Weights of a small transformer language model.
Size: MLP 512 SwiGLU, vocabulary 512.
Training: a variant of Adam for these matrices, 5735 steps.
MLP neurons of a small language model. Each row is named by its layer, matrix (gate and up: input weights; down: output weights) and neuron, and shows model dimensions 0-191. Each number is 500 + 50 x the weight over its row's rms, rounded and kept within 0 to 999. Numbers have three digits each. A neuron's up and down rows have the sign that makes its largest values positive.
After each neuron's rows, "fires before" lists the tokens most often just after its 100 highest values on Wikipedia text that the model never trained on; "fires on" lists the tokens most often at its 100 highest values on Wikipedia text that the model never trained on.

L6.gate185:552414501551480538556523590538502495543567503557473511503441418458472587524489541534512355534474486487511422440534548388500533499534447458480473563424429459511450545540562564543523442638466511411449602415475490480476454473460463537502571508494559532529514577478513531509455582583493516560447428435510538502512389564508511489488551496449473495388483493429475530483502504482462471465483499573496571548584573522577470449458432566536522519475525530464508424556612503537493411559552600511390521538481522529505448518571443506453475470521473423493429475489436475511440522549616462511
L6.up185:483502500519372517537537560546508487461512500494469464543448511459487497577412494532451416480539489503453539498435583506545524468529441469524490561466434471563510471608485476490576533506479494406531511461421459435470460597540454494549431424396570480396470596555498533493509513525477457438444450438487556552580523563489554484505524458483490493460361474547456421560566462461541505558602470600451532466419547550520472520426489485445574552500492447574525442512533392449519436418518543477453395548541593410516428494481477498455562478447428433534537527431410478496483493467538475507
L6.down185:526548508504480550477512513489415541458464472619578473478443422440561400443534506454515619436482520531505422485551458502507404500530457400454524535535479574499480453399462494505529490350474527511515558453535476512497395473405423411430487490443530554445447527551489463556477409573528436425513545521491550410485425542506517492466540480454492517519459498484536458486470462461443498437529543429450475481476556517519480432479532428467449601479513521432524483468469533440578560574407410515490525460548489511525586566406536442462503490476554494462557533549488438494373438510492544594
fires before: "ion", "ing", "ed", "ions", " of", "s"
fires on: "ct", "ord", "it", "or", "our", "h"

L6.gate396:539454481499402452543435573624632512505549518448476499519514431559509511625475473503450571545474453524588476454455524487433496500539401502486543494484466462514541446466473518495521475523551533604650568538504472579502581554486491454469484477478518546429541444534493548482422538447514526413505517542440416543424485451516507475585471582523595418512504539462577494528515504579527511485524523493474457612510512514507488463485529559472550629492531488471560494513492444490407539496498535424573541423538460526494415483517491460471519531540603514451414513571540388592444478592518477504
L6.up396:534496396497467514607448446602557514512433468496402524497573503491445593536536572526538516437439485614464457423495547482446492471465503470564369523582582522424498543519489552529436520463526522476447481448411508584508542463443561500492540492456589472519497520434490500422521470443424463434537436504458457548485461462430551452359545573417501505491496449484472471424527465511538547489462404520477485601539482530492474471483561475451560544448614394496521455517519451481429484462454535499541435545511472612461544576506465538468478501422529469498476593588544487521508531539552527442
L6.down396:542496583471540465565494517471526490516441458590511550534535498524524513444541465547515424558591522528431441540468471535552517467567444559422469414543518429553530402480425494511578514450488516534580525493472554422573511514478587393546515534501507501507538418521625482585530307452494501512504528550533528585460486567557464545556485411515468522453456476489472505403514608439535544571509527489484518428531439521419409454526546397524612541493504525535594521502541540505551490442511516521513456469444476480518490539511500526569398463494476424505472536412609485519515496443468541493
fires before: "k", "op", "i", "f", "an"
fires on: "o", "e", "m", "el", "i"

L4.gate121:451366450530447471457544492513498479455417471536505469438461487412448528505411519505530464448490583528486476448528438488492518534476582626484499430512447533500419485535504536435417567580481452464522439594540550484536474498471583450570558390544453486552442519468543451568464490544589458560515578504529481552494372548478530463486518511450573492520525463413444439508438439607498469437498469437667544502436528488496476542434500520512619545518495443565585508481479588496499549496471504454472552509460492442463444541535474531505488539558455491532507603526517545528436466541506429411
L4.up121:466591415496504480495586509523532483489548498535554571517501497536519432420518451531477526498477601490516527484491599493444494417586538487452524582546495453446590456402541444482498535526560554542393533462510532546413507422464504588451500502533472403545546571469545460464468542509468465466549489447495486537577537530514478506482503528460630455544589497537581518453551393549422614566609499404497586505471542456542486533508487453550508521483576543496440452447560511530518505573574498472471440509568558584456526529527460472588505494477545473439520479602543438425492604528470439442
L4.down121:434430560467423496484501500580500410466469398499516488492457461480487467445441503438474549498479576530518442484496527518508526473455537497460473514548481588534499388525456449424546501615531403513466495456530512467540454633567464531433508445520488452537511580504471483491521329479431535468556558504499545409511418488361437450541506393457510467454465479388492532502445447509544453486531452467457424393480541472544498561549480547489517522448470443456494421580444545529475494440423623430488557523502574483488519557495515578487455536518536452512604486492473532510432502447469546560
fires before: "t", "n", "g", " a", " ", "th"
fires on: "n", " an"

L4.gate29:472481494483415475593432448537456504535520481422471493483438558422493601474516543437425408495468479445577505485420529477478415521458538487429620486472531509529469452517400511520573544530502489535541502514521557478442452553475479480524527470505475469525531429500552475537423477473528524462432554521427430507457476485457539524439450531481549522450517442449460418560556495486410437498486522425546482583505482439508544511488456565477486449552452622411496463377488567567492391487461556519394569450368484450549470465453471426489453500507547365476406463467467541462455553497530422434
L4.up29:482533551546461547469529574645562604543473569464519453535499574549470449453537491513482466456425452533441498506521503476481450544501508478473456548548418442476444394499513561557503515459457635529453451529507458429474507393487463559508513516457510457565444561449532469496437502509445491458424454534622436469473539528537438551545606549532488489560496473477517466496505481503428455566473457466505516482487543439473467537554489588501527489502481495519448443557624590554548496494437461499577544514494486563456405623515537467550503559551515422558556610550441592488484508524632435532
L4.down29:454554533592452511511463457538534547442465521467480404515490493531487540438569524534478489472467503578547484472521550505475522605495528426540468480546501451471400452521469526453525488434475439493507503545504477579527485549452418474515491488529480467473543558564475417514490364478494551562475409500479470426495464508514520533478434477509517490573482442466542441559501541559549484490481497507568539621524503453431568505503584560568576447527507407562452433579546522550487514648518422493471526516448599444439448574456558557433469513629600435575500603443500470526413519448387530542
fires before: "or", "ur", "ent", "al", "u", "l"
fires on: "t", "if", "em", "he", "it", "or"

L6.gate399:500517534513524527418458417501555550566491510547447534396466530469509481482499530431564594440511435500390491518445579572548518517468472595446556437518455565482573528507497521518496499529530505468501453431471539466533423495508573526554442522543459533503460438440465510496518596562515552605401456469497395535481418558488555468467615532499503535470482550533493434401522478545419495439455507509578505556566454533483560408496490516494561484474424501492479575437513430444514466490544503467489435401531534486530408399445568470493491571528441521472445503490463498499450548408689457495
L6.up399:500510569450442474500450530527529533533446559584455589479493552530509496481429592417546541489415507526426459586521474529528516514451475561494389625513490487556563549442593482529392513569547438452519441444563490524523435500533465484472541467518495520513543445529464465446467497422573563483560398504595496522418539552563479410478556566453511549472519452517522431452463560548455547527532551514549520504523434525549496431513512464456561488562349516502425538486472583414558479525455476458519444467519472505390421441450431438471435508445551502517608476495547501463590522534533568508
L6.down399:513431399520557472506519513542382405448438493543525482453467434466574582481451475537438538534541589481538564470465463512541433514607454440524512558546486511426520491478615453606521465446563392532492441494402485546462523522411453528485493474502496515515479531524553547481490417408510473449440525431547496459510578519482471403524547515476475498470460530592509526596571446458457421532540554498457488408539547459471535474494453480579480540523421414604545561551511559432485395479486610451469529493436469555580471579474456510513449548456546515536532493509477564484588459525484484558
fires before: "se", "s", "is", "t", "ou"
fires on: "ou", "our", "th", "or", "s"

L6.gate181:520482475508438544542457488571506501445519512535524478492488535533459478402520579457341430486497485516490489415469525543502584559433545495416458510512555444456555471529499557593528550578446513494510445479457570551480569491483463485543469441528446358524555603524547551466480514549542521445431460552491550520510543495553478560423421442554542485508490430437467554464500465455385495510433570579480433517466573511499684521452561540501448500532510504453478418493506491539456469523438457508545477556541495542499587552516579451510560530594448461599506607429510528502463488502495405537
L6.up181:518465500604551411575516530468551414478435499563486508496494473467532485544514506488548564524464457513418465495487542552510504564451542476556388443497443418451555462501552660509532519538468445472629501501524505584437455481565537582575478445507435481453410492527456476522562464513493448539459472505604419475586574555541567513545494519529527521489576450466453551408552539561533471501537460547451509479499473528635529476507518565491427498436542469465506525575524570498474594527449565457549378475490426434523497521610467509488450542523487480553515552537448545524510484478583521623
L6.down181:486512471525516561565395435502625577493496579491501428452484517496477548536431501444420395511541471429544512464573499441547482562520488555598523515453440573443515452496491414524408494447490543541398534401526494482447489609558494604549507504474541511489546521447513455478468424464533492504485466425557511497533502534412502545551554429440496473474500577430573582414521453455505505588467522537555538447541457468522415487471403568368468500503481603542546577523462475452531481405509409458531484481518431488411504569493567532492499451483450524420530558489472487494435480522545455495
fires before: "ic", "es", "al", "or"
fires on: "r", "l", "g", "h", "t"

L4.gate141:553494459441553495456542462459540540485547718467425532463536565534554455509453529436576547583447541439430471510519480496398493494490486492500454498433427474488556401473566567532511458475453512461512571496551532511441373455538515503545521475470571492468507455503468509505605584495490563494490488439482468484534568477513559452480510481511435488505524502529480418494420489588511600538615427414490498536554411570447514552492493385597450463510454454541521551524511516438458479638480556435495572469526549480520591512463498510532511520576443505455521522487486553576481455453532541429
L4.up141:542553481519458436397487644559529506466464467571499435420538526380521533469481487488496489586504469530505546535515563536531494577434530402428395547484518472419483471386525451483545573474529544426595553597466575500505485533432440484509502498536466431453454555502602517561515489571439488428438455473576448441474501551426614457451546511507494526466552491498557512445461544457538501501524510461471418520473483486599511594542559557582577483499492524534540537541566559420467530501503575474546469615485510451499528499516471476419482563455486494631413536529485466496465463524507531468
L4.down141:555473505514501481478453517480522501521414416503601410481503464486475434486473495534446435450403518473512416549448628522450477476495449527441427505405485458416472553577479444436569543455525515519465519546501487591477521532477542477499498479462498495434464551442530516412517417561502577523465599438572527489520578431493492498452504520481427559449519531488611578484573550509373396476489484519435486534487567581556574466532476484491493479592431583499557430483501536551565469546446499475494479467479457561417517365449456425519471470525470452454515435510527489403522568414555428497
fires before: "d", "t", "ig", "al", "ts"
fires on: "r", "in", "an"

L6.gate153:589420541518532529508437463552497459517530454472545453488502489517536523531578495458426514509529570499495491456529520524519523527569516507534572506507549451523633533526507522381513507547539422562402500474455468522481467590556526513502509516476503474513494489527415484484522486610503568538472454516547546596418505449519485512422469488466493418353496559532525468571481459502503503474448428464442526507408506435509435525484538456483453450540506453504441407534573453542482422566433578363573443483513445480469373490595558486500500548517412473491416473466500458628401402557458486426
L6.up153:543484610487577511404499515394516536487464508552453447419528464435432551418495455471589524508506432476515437466405470505566584519521416501484564502491438518542532586481534434437485497546435475496465500446573584599435576561487547473535503506569448386460531525382522529492543494442470428403527559499541505509593571441591553469439479547459493476431554527492439544517512455598444463453459466541576526477469479452519530512533475478456502480495488530567493514606471479594469529422429615485538503458451519528532514494522514491553515459477383506502574454574488576550514473478448527429
L6.down153:551445523500491527535456498534441517409439512565557566499417481414582585511444487487491521407479353516556441401464527492471603405469515558539479571559524520472483459510505555532523520475480523568529440558414521519516470472494481560517448600456358516504399457498503465500506455465489546538524480486537547523545497481534527533483560524639455501515542495474428573541547491480469526556597513499541439475626477557532571543462519468506501423566525516483488528511506465445475499409403427594558533515541502585506439478582530577464554574526482535602496457431552486452507447532472422510
fires before: "ol", "ast", "en", "od"
fires on: "o", "c", "d", "al", "on"

L6.gate357:491451512532425482449520494547560544534484477386574542471565383453520512477420615469497511430500508602503499535455479642477483575519535559490537422551493486508463520518474552496481614533487542468574475485504563529535508448445496430558522453405396474572571456484413426464522584474555531517496498505483473563472447469481492433500545572567497441472626489482564521468520621450522446410540540472530501518482545559527472540487539446477501519482603392465454457502512398489479584493556551503460410505540441479532498515497545600525506535437389506482551564528549455474475553467533497556
L6.up357:457485396440570567430563511410510514522554543548400452555548583507578548392496541529534524483566504449534429559550459459494538532465490529588502471389500597477445572427497532476518472499513493553564572553468472448563440517480398520513559571484544508577540551489571502514546518496462534548452499464541456559509492601604523476451563517552542453528438529543534451464521610510535482446478483451534459475375519496545434549454548440498489373521471459568555509493439487541524490517447345466482592533435553466498552541458533447502524559431407537534563510473509514468528487541475484508
L6.down357:485529496485553502539513523526519493425474480481472531613482450498450439525453493562545514432581496437530552521589512513478463507458582508479581481395469552528407556474532537457532555460445544515457486409506481539530525481587506582538530544501590580584521513483424411490521532597473540553524504501533436561486482522549489510520522511534489471486571552579427552479471466503488495464432568427460439508469477528442455503479600524507542482552469595452514585525508498567496481471484448527440463542448477425521599550520590521501527613570418570543538332526435472494403604630493490449
fires before: "e", "er", "is", "es", "ag"
fires on: "p", "ic", "c", "qu"

L4.gate387:465553476528410523556510428560489495600515548485564501446470444573585569542536467478394352486433455511491566463469503499507561497481472512508586508554584485580608495472498492481550471490469567536520492477584611494520522473548539540486501534472510453507507440543445545507519529527567531504469479573552531500433589443513584496449424538467494400481585494560460481665470514519451443513520505578400466548515473472456448440501553476473518531486549463478400477508436575490534488485435444473471519462542551456628539526501478439577499568446491589553537452519477506549456559566503484382
L4.up387:515534486508574476508518569473480418486516538589531509448515510679434420463562538529445491411486469480555476542521553541593456443517515438525406494488452453495578438434586501430510452490550524498495447514469538629523467540486507502590564484522495492450474580603625526616489490526450440487460459508526504640496573531498531584499478544584577471542491491505515525491431456541525485628494502496467477450583433508519486478491515481531550519439420481463553472462562521469529398531413474507525493574570655496568534525458505518453522475556533492516511449521536508438495498515536480561
L4.down387:462509493408490449527559498442547484486578447455427448504609467437465486535595535533430481522517434524491531515499525401504479442383426490483494560489583526495490386445466446459501569512554524432555495467518610676560464461441484456498465457529487487484558478494566448610423420525534515534529505546536500480561578579487508579394529433580500502536518499460516450505546484406566530466530472524526503514501531394459468439506565558471561467555503469466521603535471456498508428463583530448505487510444415602570532565574525475427486522525500512478481482485523446555492499552481595467
fires before: "ent", "id", "ul", "ear", "er", "p"
fires on: "es"

L4.gate397:525521476542429529487566509453413451537438447593469486533478449542506567472467635511430492523487540505407549480516457476444559469407422568505513460413448581438600516552470461421510490518473514543350500476407539491518546511562574508521496564441411473504496502416568465572512498543535535404500528530540479417454477464599506552557481492404530498533479494438588510480556501504431475539513537541584425567509526539528509527466489463525509507514519473416436524615475476560498438407475481436569511520464507378524544511499489535475538489496459527600466514453475484502396536372480471469
L4.up397:553541364451448460477473558486480487548585640501453548484566490448497438503465451513473464582625444458573459484530488521476454539528546476425490494494500478527488535539471480538547484577536457493471493563495475456456541473468500522504479588486492557509427574527516638532514535503469468495434584471519514534542499632545435462457550434534481495491535494461482448496426446527453513465524431489498375452442491460574575488522536494524596577446543491503477480488558453546492505498486413432501523529540480524580523612610517492504375513622510646483415519459480502525521554431559459458
L4.down397:521544497456580565565580446435479501478529422564489558530509510491466431383509422575604459580525498507455521545462497610460544535514555433559494431567533529468532514512486489565548487489456407478482532444500554497524577465472575580453516450548468536525514549593514541459585439516437496514457504458533498513569442451526489497549555476523451455557488431505501417506455499509504545526427444559512441388477473373592440544502502484542490619499515468441512556467530496518446469454430454451535499480509491437510561536556463652524477479479464518470408646381458520565544503468490495522
fires before: ",", "is", "e", "\n", "ic", "g"
fires on: "'", "un", "v", "ra"

L6.gate257:512474471502430489612537588456582630592533552552603558439551528490533538464529562539469565605538482473455478535561541507511518464509515451427465572517453516600470444524473506482590559573557522473510524472526480509549471560517471486503512430397417441528525459574437459536406530463485496480527435454520475489533554511398448440468527526578552571531496552463542472548603511463475530501511401514441530509452541510586585563483508576557441508504533562493448512591490470429507534534455423565373467551486503533514440554546567534405536467476504510449475467455565397551441519513514506511
L6.up257:515540384539519509485433553476411514473520509437468464474532629442443553434513531526517518515526447483478490538598523459446355377472558514501515523505500535500533472540509539452421503477560489456552432462486519560530571477404583511450552463550512576458417464507482473375558487565528533458520461428429481494528509513538493409521518532489501476507468547523568511509396493440503534395504515521462498467474537529534527462522434514569490383418559510440403471564484483487480553495462451516479555490417525515553511585436514456461531414519557560425427447552567342506508433475499436544
L6.down257:441515567458457489554564582540410556496553523554495508499421499479480481508452577425499387502502491406468438505527516474518398481503503509564543545506411488466553489381488424542431555500474542520462478510485508444483491556521524438495523506531498565537545545395423452564491423612429584557494536490467563497429462487564488498457559610479561471565458461505592494449475494525476536491425442500543469463451475469472475467430580515500378426452498522533595575478434535514599514421502543450547493562555447529448447492548550509551446474439501432439512557442446432430497495397536544580
fires before: "her", "he", "\n", "h", "e", "t"
fires on: "ac", "t", "ort", "|", "is", "0"

L6.gate252:491446541508555529420491539467535463561466459548513491448518638428537513474435571534491568564387486450495505502551551547470477545492628587408480513585477523498627552541512573499472531606477482437573577493600493451522450592531504544512580509489501446516534462522486566487496497459490423548566565439580524544460552538500508566504544487563440447466457611452440481452435510539472533426458479489480463543413430504395493436542461549581517445463500435488480464484485509562470509551543502433438504474466584503496392506467530552492536481511379558462522553481442504545492527520457564423
L6.up252:505503521532488479431468535481564366435538576473421405555486523420597467489526498543525590537485539411438489575519521607520496518472536597485576459505554536444537537511508455550512437484526545414504529558481544500436495542540450563513478497532506562536528480542459466578620523532492528502467492462448519454466508477526445472580583412383435527395589548476448490503547473490520488516520472480552442427499551479419472516496494424569498482547504503450581472447533459503536457482432470532506558556365515587499570598519473528475511514473373411493469630530588521540538493500523524485
L6.down252:525470412546551463498606568543587569453455483478541449412455549442492558555444432519519482477535510492482490477612516437542449528495629505425557515516480522549498492511539540390534458492510540478520399503519511550500455464503489451511535523500452532531443410461395499455458492478514577489524509484490506414454469529568552637520482501597541535504524514545490414560520502592542478387414446436456415521527471463519510432482579520568511488487467480529455552539535415436469519514412540442473561547565457502534516564596434623444496471507561505435511406524516598466543463562468469452
fires before: "k", "ld", "S", "t"
fires on: "or", "l", "ul", ".", "an"

L4.gate488:509462425455500579462453560490486537541451517541382511381521449552595567504494470461492486474532481456508452479472607488561547496564432499484523488432439445459462463450449455504551459588487565428476587552535424434518544481533556490531446483462559585546503538491555567467456567527491467524432454394578404483461491443492518492485570463521497496496600449460507529528451530461510521530524533535584456531417423520468540529532449480519493509556558529492571462533589631570462573521522410495476495533440494445484557382563475522428489438620442440467450557476423481582497550521498577516
L4.up488:508489470501496416418490478512410367459547505473531527436505544529510504458532564482506514421454392404505537567530450457468476507507509548524392431517524493442496506447454470457573541514482530369510524557546544410654476489493503488486449509400478438455381486408509466445514500410405488512497517483547520514535443576569522438542477563605527531604506566505475533474582536460518470517511550388485408555448480475511496494470458503427432502495581438484510412504540462477512507591528458534439515525564622530471546480519509576533531490513491547560430504552462511473431545525577476506
L4.down488:465507531556498524466419518411631573545518502540532523491589528525455514533443523558516564547430500487580457460524480471472523488544563481499436510467495459442545479426519582503520503585436555495353393525526476516465422462488483485449540516495510534530465546450395583510491378541429444551464468449480585479505401529521564510483536522435610432504543518517418582430496509437491452516461504500490500469497456462485610458381455560493493453529562510523530496464528504555527411571466486488441496491453486350508456514450434435465487551366559469574518494453545568527493460454506537509
fires before: " ", "u", "as", " in", " was"
fires on: " and", " to", "id", "es", "re", "ed"

L6.gate162:462467564538461466466552518547546528497620578559517480461480514481515579451570469454635486582458433534507498496479609466516558524622581460513458408475557441581559505521506514514554551599510501460476462467460476497523536527417450447485568433464504509476518533437514482478446584500534445521564491601492581510465515395452517526482555512542551371439572526582492496529530502551468573611428463513435499592454450479459463551488441460564531425422524578533472468554558516552557499546454500431470544538472446472587390492505519538460411482488512571468531475483459552531511513517483566447
L6.up162:523389572452436546370486515572491453504505444440599563436490555440552475507527531480402498554506458509532569619534413481530428507500549516469505534548443581550492517618523479463509506506439518448491541467497538499486475481559487503497504568505599560571521532476515530570529503540553596419606508494558512452533569508474498492508476465533444503483430497477596517494548532448438538570519499443460416513343552614513502508480524461458524502505472488487489523511478473459520451602423513511538586523604482523506464597522522516613479432497454456530368525447482451591508506465530556541
L6.down162:409517484506490439446556469574470584516486524504410465531509530427577533404657495532561458489442482513502468489602509430493492499535538498417534535464497523511494525457514562437555529516542499529536504584490498613493568498441514572514564507479663502543539499480502417523471506565580509493505389534581585464473571519512478472463525536572518565506454490481543505485524502548512578521579556455504451532440412586526515488507362496550527539489478446537544482442527418471509573480494474551530495503505504567566506572559557464542441484559463524457528542530559524571337528431591544517
fires before: "her", "er", "in", "al", "us", "ul"
fires on: "es", "at", " s", "s", "us", "is"

L6.gate335:488511491547468523501566480533520402503460523360471420503576529445489450544495504395494528601559475480454492586519472508470465510477559496466478595466562569462449520577490536552534492549580489566459497496378517521582511455554480503546517510451426386481446543475414494528510556500457427562444491500598470564525510514532507542427462510578446463455471463476521484461518562456464583444566528484474570555398462536592452409536477482451513521481494428435426351517529538433486548583438482533570516493428491546533447443493586437492531475485463527541513614573486506473456555556565475505
L6.up335:509496392565449501469568473568486553537478491491482519523533565539486489516525538532536462557485626398539481547487434468428593553495503551474480500474453438384467493517507525535529461540504497425406619593434439452603485456486431513517400522517501566526523492483484613486426527542485459514489594481403480515466504490469537484550504448560483471487505487426528515471409535482532482464465472473530459504453547425500505449540506505520458616541448511467453461547589484534447570443508379501478589554604454557438431465464534516534500438440489517496401572550339514490474554516471489424
L6.down335:464342480472517423497491548509481519560458495586467445475478540473451545551540441531580530503449417454514558585494551579531568406555568522420436500444501512507533444519445524455451466523479490543506515485510491514338507549451516502506498447502375506499605404484486505580490543511477502593498558493549495472485567576456506444552526471450529517471565600488462544413560516522515490548405536410479501446465572519442553477421479513435446489546471470511457468470603547603508572475508504536479545563464481504512419592591483461442478533418529517517495392582430547443488473489511465509
fires before: "n", "in", "ue", "at", "a", "it"
fires on: "ig", "og", "er", "ag", "m", "ed"

L6.gate10:521418608475444465503381520440562452476547461521509484460370518508525575477543520537488400368480471388544462464407514532444532551510545507500540443515472408481528564523524480420460566489443474487455448516552600506476538546431503522516473469546558475510515516460510442431523511592482549485579489383546517547574504452413586453437493516539532485495501522526525501591527512500529536524558438528405440546505564480600442508498522485520523482448429459490460532563470520490540454528500611492459526400425522447534447568470495510555514569485406575522507448428563490492378461582499478470
L6.up10:514549495504435447491563505538464547504470538549454479490511508434509444487458446511495455521443590486552503490517481507539545520506509512498580386543502446491517401483539441479498535517472571398427470523502638484576569461413468462508493413477557407588513526534440524517567467502547614412536421415463510525508465524496510399474439512445517480535488536467530502448507462519522556525468682554491592480402559397468434479478496471412457539539553430508531507490504496525569435522498461542553521575461538425497601421613550504531512512448427501487566516523527547373536502461473514464
L6.down10:499462509506494429389469482503464444471496530648568519493469508491492467534543531457476554480511504584584615533427510498470577559495552555432603506527435528443483445444441527485392543499571512585552529498554502411428490491454479509503468554571463458560533461533548465532496558506514498475553521493578507458434446483513513492591504470422541520569507495547530465513550477511599507428498564471458484468481526569483465560559538491530438584523551601464452458521503448407433565498499418567584434525457506529560586477521522530445463470562422527477504394501496573435389382474429559460
fires before: "t", "k", "e", "or", "ent"
fires on: "ic", "o", "r", "k", "qu"

L6.gate381:467375523505438546437543415447585586480507565508531493507464461507523529456474420530472497460560538536425416554489477526459538582535595517456484533429536517482482482514507512483501535478410555491482468563582547564477529434481491467534449416466426433551458546549552599543572477552512565485473596511447528481509482558479521550489408517526473499479481508505474466495531419487349452461414489426428610522527605471474515520360483487481490433490510521532366478537551495516507447485565558537478478401554445460549430505450538474454495626519560495450596488430477528498472505479476431520
L6.up381:510441492484459423586503519503507487515609428535538553590482476482539425480408602467382519456528506526528432525400479460500489553514557500426469465495513465486590453390568500492478525552421425521446502439535469589411564467491556521504544508541501499423487434467546548390507547540461529462474409544554472341455603528538518468573440393421470514518469545473519556503426526481541471411472453482526403587484414449446533483507478557507450477559525434471471501408516514519489502440458499472549526557537465521534554581462528494472457623433473481521432537507467497471498482547478498479
L6.down381:540495508496449466461448513555521513463543490529484483599509528449469537519547413607507474507528491542487489509513590545493477619427520496549474455519376539579533467480433521475408504544549540447494471519496506475469519608485478433476608423520537549571498531512466518374510526522501405532480535471532469445524597567475499584442505507497471470497600499480486560558492406420462470530381492535502518383483532399507503486446396467503517437558531555430517463462485587513518487432399461477398512460462394507549493504567527564579555439537495454545469390477442522464536498576539524565
fires before: "n", "r", "ag", "e"
fires on: "ig", "g", "ag", "am"

L6.gate400:491445553480527475579460522561457461527579472508531523590480519372490519428494422421520532555482490521505503558489457466493476557521531486488522537447582611490454512556533480407520484484535544462582581532511522575554418551503473480548462522475494572499460478484494554493493598512475466494498538489461478521460507491487583471524542523509476473356598574444649547478483454463456508537519510599570442553506486463567576542499462550455556486507529480565428389450579507462579400615494443413515503488516477477502570545546488500524438523471631457484391486505480533485514618535484525587
L6.up400:406515459547617471429575521515498496444500509529471463567581527564532585529493507517479430530471492580421414469562457570472408451454456545499484497476540430549520544489573510454412413482462465555557458451468493564442507458495525466519598505443592443536437504559486442479538515504431516454502496488453574485483447597505565480478607553503427514509443420549546523592521550517495452451517392510631573496486448481501475517463546483422464475576489476520526489444475537604472540519463539425521466546531477471516571436505506496525403598615468385533407487455499508418499494492469523542
L6.down400:496499453530500507531596367503507522574509602489528578507469535516402463499451540435438440471534486478508501505591441634489468530547474554579518541588370501482548488466497520446479411493440474499500464576549478551507498482499515527511481529524495530529650446485564411526478530496521526518432509529490433435480552457441560481551559534470581555475472476498452437568483518491472479470411532584506603506511527506531494569471560533545482525458522459596471431525574548500506494526546484495481469494462458595402604415520567423513518575482521483449457471589524555555635586514546431516
fires before: "s", "==\n", " ", "==", "==="
fires on: "er", "s", "es", "al", "ation", "ic"